python train.py --rope_base=10000.0 --init_std_qkv=0.0352 --init_std_o=0.0 --lr_head=0.00881 --decay_fraction=0.795 --train_tokens=629700000
MLP neurons of a small language model. Each row is named by its layer, matrix (up: input weights; down: output weights) and neuron, and shows model dimensions 0-191. Each number is 128 + 24 x the weight over its row's rms, rounded and kept within 0 to 255. Numbers have three digits each.
Before each neuron's rows, "fires in" lists the words (lower case) most often at its 100 highest values on Wikipedia text that the model never trained on. A number after a token or word is its count.

fires in: "by" 79
L13.up403:134168125154134089181104141139103113132112115142173143140107116100121172118127144102146123102131090179085105098118150104167160107093120118118120109109128150141110064128117162126129137127116106121134101156136111109171117181114132162092096101166092123125150078122166125079146107128140150143120115092099130156120117160152143161129126136120192094115127104159149109124110145139128145144118132140100119178132151146111180147137172092128136087127122133149092139125121147119128163148087129113103137108107137134093161153105141119140181152122117130113135160133157137139136105120141134069
L13.down403:147118136164145144124118126150146112169096121114154077152106129130099128149124132089113154138126110141102126127089085103155148118117148106172146106103125147137115135163134163134128128122146111122116131111144131120102133158102112167141103100146120130110159134100133181118115157189091156108098131128157171120172137094116157104139184184143137118161083093149126106087144127115108144165140115118106085122111111086088105152116189161159150109108066116160088090120130125122137114107128112108100116119116141119129111117117131113147154114110128151140103169160140160151146118171155133106

fires in: "in" 61, "over" 14, "across" 7, "through" 4, "around" 4
L6.up643:119127160116117124151139128197169103125140140109154107157089140118147131142112114134087113103131150127113109187169129102109153149136120140134096159107116114125124128172140173094127149125154079147116157147142113122112137125117165093125129148103100133115129158106127134140121123105159079115144069113100115134110163122122128138158128120122166131094088128164079107089114165121129098141131124141158150124116168133146150137155143122213153122109111076152124144117139107161130119130126164111128146129102109100088180167116165111075153154123126121102125118117144120146079129150118139155
L6.down643:153135140116113112106173124129119129098115106159096119133150091151158143150114159141153157133136172153123101106129102144125095165128147177121101139129116093152117135072122112149139082111121146083151133144127160103113140109162129163119132157121127141116119147155151139154124151124094149129141141115108144090156115115145087110096076116110104074143101124106136153120111164105080142106096088138137154173079135094113128089147124134161129122132177130139088138145138116111169115163171148143126135168143111132151106149143164147132095155105117106126122161129113101105186103162093109156

fires in: "one" 59, "that" 6, "teeth" 4, "console" 4
L6.up395:096127115151099175144119174129107124127120118182121155154104140088104196130142071139107167121106119143166131131156125176127112115150143141128101121135108100094139143150146104086148154126095143073116100108177117129114119125112134158122126125133116144172134145134104133146165131136132089174104148157120143141119162116173150114124138148156150106109142106147095089140119123111135150111120132116156109187116090157139141118141128067091120101122146125128137121138130148127121087129146152109091106103145112133104103130112132084104135174123097156090117153066151168152136123125155125125
L6.down395:118113132146128110104188131111141167108120113120158171126144131092138108124091091149122123176146113139160135113139151097132130108121108142137103152121157111169104139172169164169116109077139117139112135121126087148184110127145151119138113102103076122155074121107148167154112164065123119089126126140151142150126121183160182143171106130131109102111146141124162154102143135131094112172111103128099101109133108159129123118102112123115115126081117135123123160131093118140109112120096131108128152101132125145163162137112108147146164134150149124149099117116081139128135116089079144141

fires in: "early" 32, "later" 20, "late" 11, "earlier" 4, "old" 4, "new" 4
L13.up387:108114136153108134155145146192123144119134118061164115129108146157109119096134152150143152132111146160106196122096129150117140170129116135095116159142143090109165076131099147140157181115120145163122111165099076127123126161120133138124136125153059117132142102172115130127124111125120163132156143135120138170143105115120120136086129151151130138091137135136144120065124139128168181106141176150122135118136083130152153125131096122162138081151124135143155128078112111126119132117117115121117130102137152050133117148106124128080121106102127122131098109126140118157122101126125123120
L13.down387:147140151169136128103147116120132078145129129124123150084149112110122077140117155133145094155093145122067129146121105133152156125099116095107113129117146135130139160102133133064133122120136112146122080135149149092115103115112140114148140154135164128143144152124131119190089149168140148139118137158165095162116107120161135084135140158150151116089087141131155164118108089096129154145128141136184084127115113105120104124152095129126121107162131151105131107075170124169102109163154108118100101134074118121164112149159150147140131147104133150153146144087140146081138125155097123108

fires in: "over" 31, "with" 20, "had" 13, "having" 9, "have" 8, "less" 4
L6.up19:138138135090143170184114137150097129101112178118136128116117132073136154140113134125119123109127138111114125124109131128087120124111123092123094147128120133087142158195159105113156157128138138080162113142140124068113162133129163129135146131105099096137106152119142111087138125101145122113133106137068120131129158140140138139135099137137132165074131138150103118118148137131110161130140150106156130148163104165087099132131151125108123086179136118123162151133159078115130119153115145118131119089181106152150197130137193110145131143091130151114135118080137108131087125126118157104
L6.down19:126126128124088088130178124156121136140102126152163133164128110119125135109059084135094149117137141150115121102101104091158135195112134148162131117124121142105086153124176121154124119092118114091121129116143077150117109144124155108132143124121141126129150148131153137129112162127097150087145145146123172160133130127139143134115093136117077112131126154108111174070128126117133107135100119142118145133117160163109125160134127154155154179113144147143165110129178152120095122117145131088165142144126094084083104143072074161092090133111130123162145148128141120119160136100117139135

fires in: "most" 21, "first" 14, "and" 7, "very" 5, "than" 4, "to" 4
L7.up78:114133168104153111149136133124175112077141157138125120125120149112127121131136068146154145143125141171128135135145163161129116132144115130119137102171150156078125108105118115124141135089110127088140121155143114094130100152122125104127132157154099116137112108167092168107122125125190147102094155122131108151131099114117104101131122155120144145112108139168096126105142104128147136132125114154108104118123201155154128135105168143155092125137176150143141103152133094146156131127102120115105129117115112112117139182087144081162163133095112146076094120114151130200090075096126117131
L7.down78:108141135127136082147147140153111179130146123178137105138120136098139097110120120143125149142100164138091112086170148159174166126152162095095137194168141126121168163119156131106173130122100151125104120107095124083109092117113111111117140092098138140189107115091114174098141089135157147116113139100116128130113140159106141102124144142157087115184135140153128118127116113137131144119127132070135126146141108093103136108107144162161105143157116143120100141151148125132093145166124103152137089135107108122133159110092117125105135140110098124134156142136119115086149172122128104086

fires in: "for" 57, "wyatt" 5, "by" 5
L16.up186:127130123149128143147106118145122113106171134114155115140137100131146124113143158163153153098121126116088124129060117091111136127134137127112129113114142137135151137169112141105112120103108115112141112139101141120139116159112128103100122139158131102125076098193122175057105106084092138155110139111089115132145130144121111173127090126126110097154111159158150154135134129158116131151141137166127105123147099105107134122144137164166124111152114114181079184120129139137142131123092147146113141096100141151142088150125125097167175121101120184160084156148135129134104097104121147063
L16.down186:139161076106174117125146113115071154125137171156123112098123138129137137134142115087048100149113130153117122144139065134084105112115144113137108102149154145132166135139173117091134150115122126128110123118139137159123140106117114170164094109102058131168082165137128116144107104136163087101129163134149129134111119120110112121085150122147134122094119099110149099141124127085089126104135114093141119116122144103111123140142173120154147116115118171155100142148149112130123114145133161134142114126138169102133124141205167155147134144162106151136098150147165149141118125143135113138

fires in: "of" 84, "early" 4
L6.up327:160141122168110126158118113115106138141152152135167151136086166094098155070159114182141104124111127129067132134100131164145132148129122126131094156178130143121174121153143166107138140140135062133108125122106160142116105166120138118106141137110099091170099129127137110125114114099097159141108106112122136140090152146139090158089131132154109147091147097145147079097146169108129121096115132158140129127088134141134157139148137058141164130118152086148154114136131122139172134117106143112127138138097142092133116125123105145121161146141118120095147146080087127123106137157124120178
L6.down327:094101123141165139116138105131107134096116111162146092129132106102110168120128112116165116138157141151124136148126125100148133119116119145085121096133142108129167160106133163120133139108140157196132126112099143161097154141133099165191150118088124146128127166157137137151139123135144136159112100145121043140144114127141117093117138118104113123096158160141153139064090160130114121192114143144142117146105120124135095107095106111084196106149148152148132122104113142160129141105140116097124091140116111138128134141077078110123151112096086130119121145135140159114148136092155154122

fires in: "have" 35, "had" 21, "has" 18, "having" 11
L12.up395:102136122110139113163129173168123126116119142152115150142094137069103097084094128139166108123109185138081123117090129157129115145116124166142145143136145164125116159157114145123154143110120107116186131159097104142140098130138201126128143108121125131187139118084099155099139136112162109136137103137102120159095143147126112157126118171143121092122123120156121123125125137113118125105129130126126143129142096168118113121102199114148168126106141134136159113119166150123151146148061099115136144115135101115133172160116101123149137128118065102078150095136145134111118156112104120151
L12.down395:088104141101094128118130151197115115152124091107123128158114143171127111084113130134105104144106131169142105096140074128118134158080148163154138146148146164149123176136128134143111120139126091116129096141116114155168127164135124143145148108156139128091138126100111096111085147120150115145085123118126142154149120103109100107179148171154098133162134107097120144127112141134094112086114115118113140117104096146145080129137081162161121142115162107143169107131162125106120132139140129102152085151114150148122191125133133157159096160152130142120130104144150123079125112159106146082

fires in: "has" 33, "have" 31, "had" 14, "to" 13
L6.up752:110144146106141115112136174147103086111152153139107149143133140084122118157171169107121150141112150143103132094128118131090165143150119150134106113138161171136143148138111150129096120078129084156169131134116158127123097127100163140150148135164146071142136095142124117091113137140106122144129127129107138129107146120096123145138132132110114123116113115145120095123176120110133172107127123136172116145108063148131139123104104140172148119150215114128142140108165107091157126152137076154155152144092100104140120146125170140132152159094147096092127112131163104130070115111107157118
L6.down752:121156138123110129136159175135058157116118066137148109097097122093108116139127096146143110138132149131137115087148128120132161116129110109120151143170143114194094102092129147121117123090133126113128153141134131143136155139150164113170131100144166163141130120126126113119110209098105108155081101126139141116141172147119112147177136145145077109090115132064112167116128136130113128137132126162124148152078149148167119125159110153110133116143136115117110118099087131077099128147118131106172169160120113128113134130119078134171087120147111113148131118139126140091132122135131136125

fires in: "of" 45, "that" 31, "one" 6
L12.up652:094099082165139095126126155172154106120130109154153123147109120121137104169139077131138133069093163121142151158113125112114140156130134109161158145134120125090124132166135125115155133073115145125152107142142110184109105143124152122147196103111128119111099143141138156161138102122094090113158102177114128125115143135094125151116151121147136083096126092182143083137183130115123151142150128140130132134132118142158129144113140065119150137107150134149127148122108104127151137117112163113133134131117177111080141179112167150100094107126117112141082094131135108162091115132116132134
L12.down652:101134117088184132121086093139123153134114128149134122112107121175155091149155144128116146136146115146108130092152114087101125136145105125115141123107132102117108106113165137090123104123126115090127145096137135118124150108128128151152133100118123140112150126129125076109121165093132128134100118137123148151148110166115130154116146133066128084123097122141134152117169114139116129142136101143082160132190162140121121140183148084097107114089157122092138119125078161135137094146215136133174144151147116162159137151144135097150124161166185096116100120126111154135109121133155158121

fires in: "after" 32, "following" 9, "preceded" 5, "succeeded" 4
L6.up758:135154126104146079170116121127169147088125132140163101124105127118105133164129134150114175085117167131135124115130143117095123113104111130134107185079159129099129125166153117090128109150140156114153103148115115096105133154090143163135118122124099138166160093085125178122141145149099131087140168130091124165139092129158147130117143112152124099110157161121156081128114114143130095137130190115126138173154160118125118105155131102159112117147160105136159180103116127125134122102088143122078153134164103123137161170107167103124118155103078113109124127128130104115106108150126129119
L6.down758:140154139140100123132110105150144159105108144082142137137180121131119135149181117123172085062153131084116122161130120147100148151112098120152110143118158112158111126117109098091146077115130146125119135151152150154122143161133111132128121117140122104154168115152120091117132159104110114122113123095106142123099134117134124134142141092135130175102073113101098089145151139099158117144134102169138139108123079138175183111160144135147118090162111067109080137136143135119131114135185163107103080118123123142109134148105142128153103143089121141154118127152140147148118152121183126150

fires in: "of" 17, "both" 16, "side" 8, "arctic" 7, "end" 4, "1970s" 4
L7.up671:120165147107124153139121131144115145136154159121118165129134166113119110124133103177092128149106154109133140130136145162139131087133162116130102133104156108088130114176121145126163102113178090105121108171119178147152102156147110123149139123100143098111116105122118155132135113133111138153100163115141118129115103140120119158118123145141169094119156115168157106089133113091126126108117134148129108107107166167159131138151099117112169086089147142126102129156116121136160125132122176119099138096101111115121214209101101141083128103086137121101115104107109116158127119116110155164
L7.down671:144133168170124144146129120124119096121176167139097135114096149142140138147175118153137135125116106119124155148121083108150126103168142133133124124078137157099085135097192117095128124132084173152167117130139105128150120090150165155105116147147115116114126168107098157127105148086109093143159096078123123168158088135142141143111148156108096126148126121148102105105130148135156101158083098147148121149137127107111152102138091113069094126104159151133115164148132143129081137099123136148149143106117088140152144176074118104116110128150139116110141134140114126106119111130091163116

fires in: "to" 41, "not" 23, "t" 5, "could" 4, "should" 4, "would" 4
L9.up28:133114137096125139134123177130165063125157133137117119157143111132119152124100141083162118135111159184089130166132139110132119122110157106117121176123151123153122125070121147125154136121137111095121109140142111095170105156109154117117104144105123142134113139152116168089107111104151092118141159152125167135122183162076078155134114119132184127128094108149119092077098116153140156154141136142127157127164141117114156132101182120137118127121146080129156176108159091109112125142110111127107118113130126083136110166112124118172082155077111131115146133126123134160131130121123147114
L9.down28:145134117116155131102123111147191144132102161071141121099102119067113146136110120147119161128129164111140104126147091131159135118099117152149122163147129123157115124100126093110128113156118134108064123104134171115133136116115142169117112182146151139114071148150077132078130130172099142154125140150116139155082146157128100101120113148131134121116153094144107112120105125130106143134103124111129117130141159069127147119095134076118162150138128105115169169116129152071118132098144130135125139158134098119114136195104178149118170157124149112136107106164163116123138118129121111136

fires in: "not" 44, "to" 9
L7.up703:115149128141150156125121154133158099123111161151141156126121167139120113105102148127137118148104181175143134149105134133109092124133138102125103116130137089121134155133131102173109139142132110095134077132134116122136127155106149104150104158154078122121083108156123124128120116137134102119130133129090128135141125127142133109117114165116153080129112124150098115104126104108158147126135139106094163172109100158155127140105102097146113145129169123157098122171183156100119077157127154114109120144125094116120100170102081099128136196112095126146071089128187139170142157096122179102
L7.down703:137183098123144106099128125109152089157123122123112155097147129079150135158104121140086115101099150162125089132189165104138141110141105143106161174172103129118156171134074119133139133112131195149145129132086136079081119112127134127138114107103157106115123168148152159110195115076135125124140151068081116138133174123157142119099147137130137164148104124141088163151118105092083153116135144123106164129151109105149105124138135101133117120144143120132148127118128159139135106137137139131139138142133092105103127149108135101144156124082140099104108152131117134138113156113142130131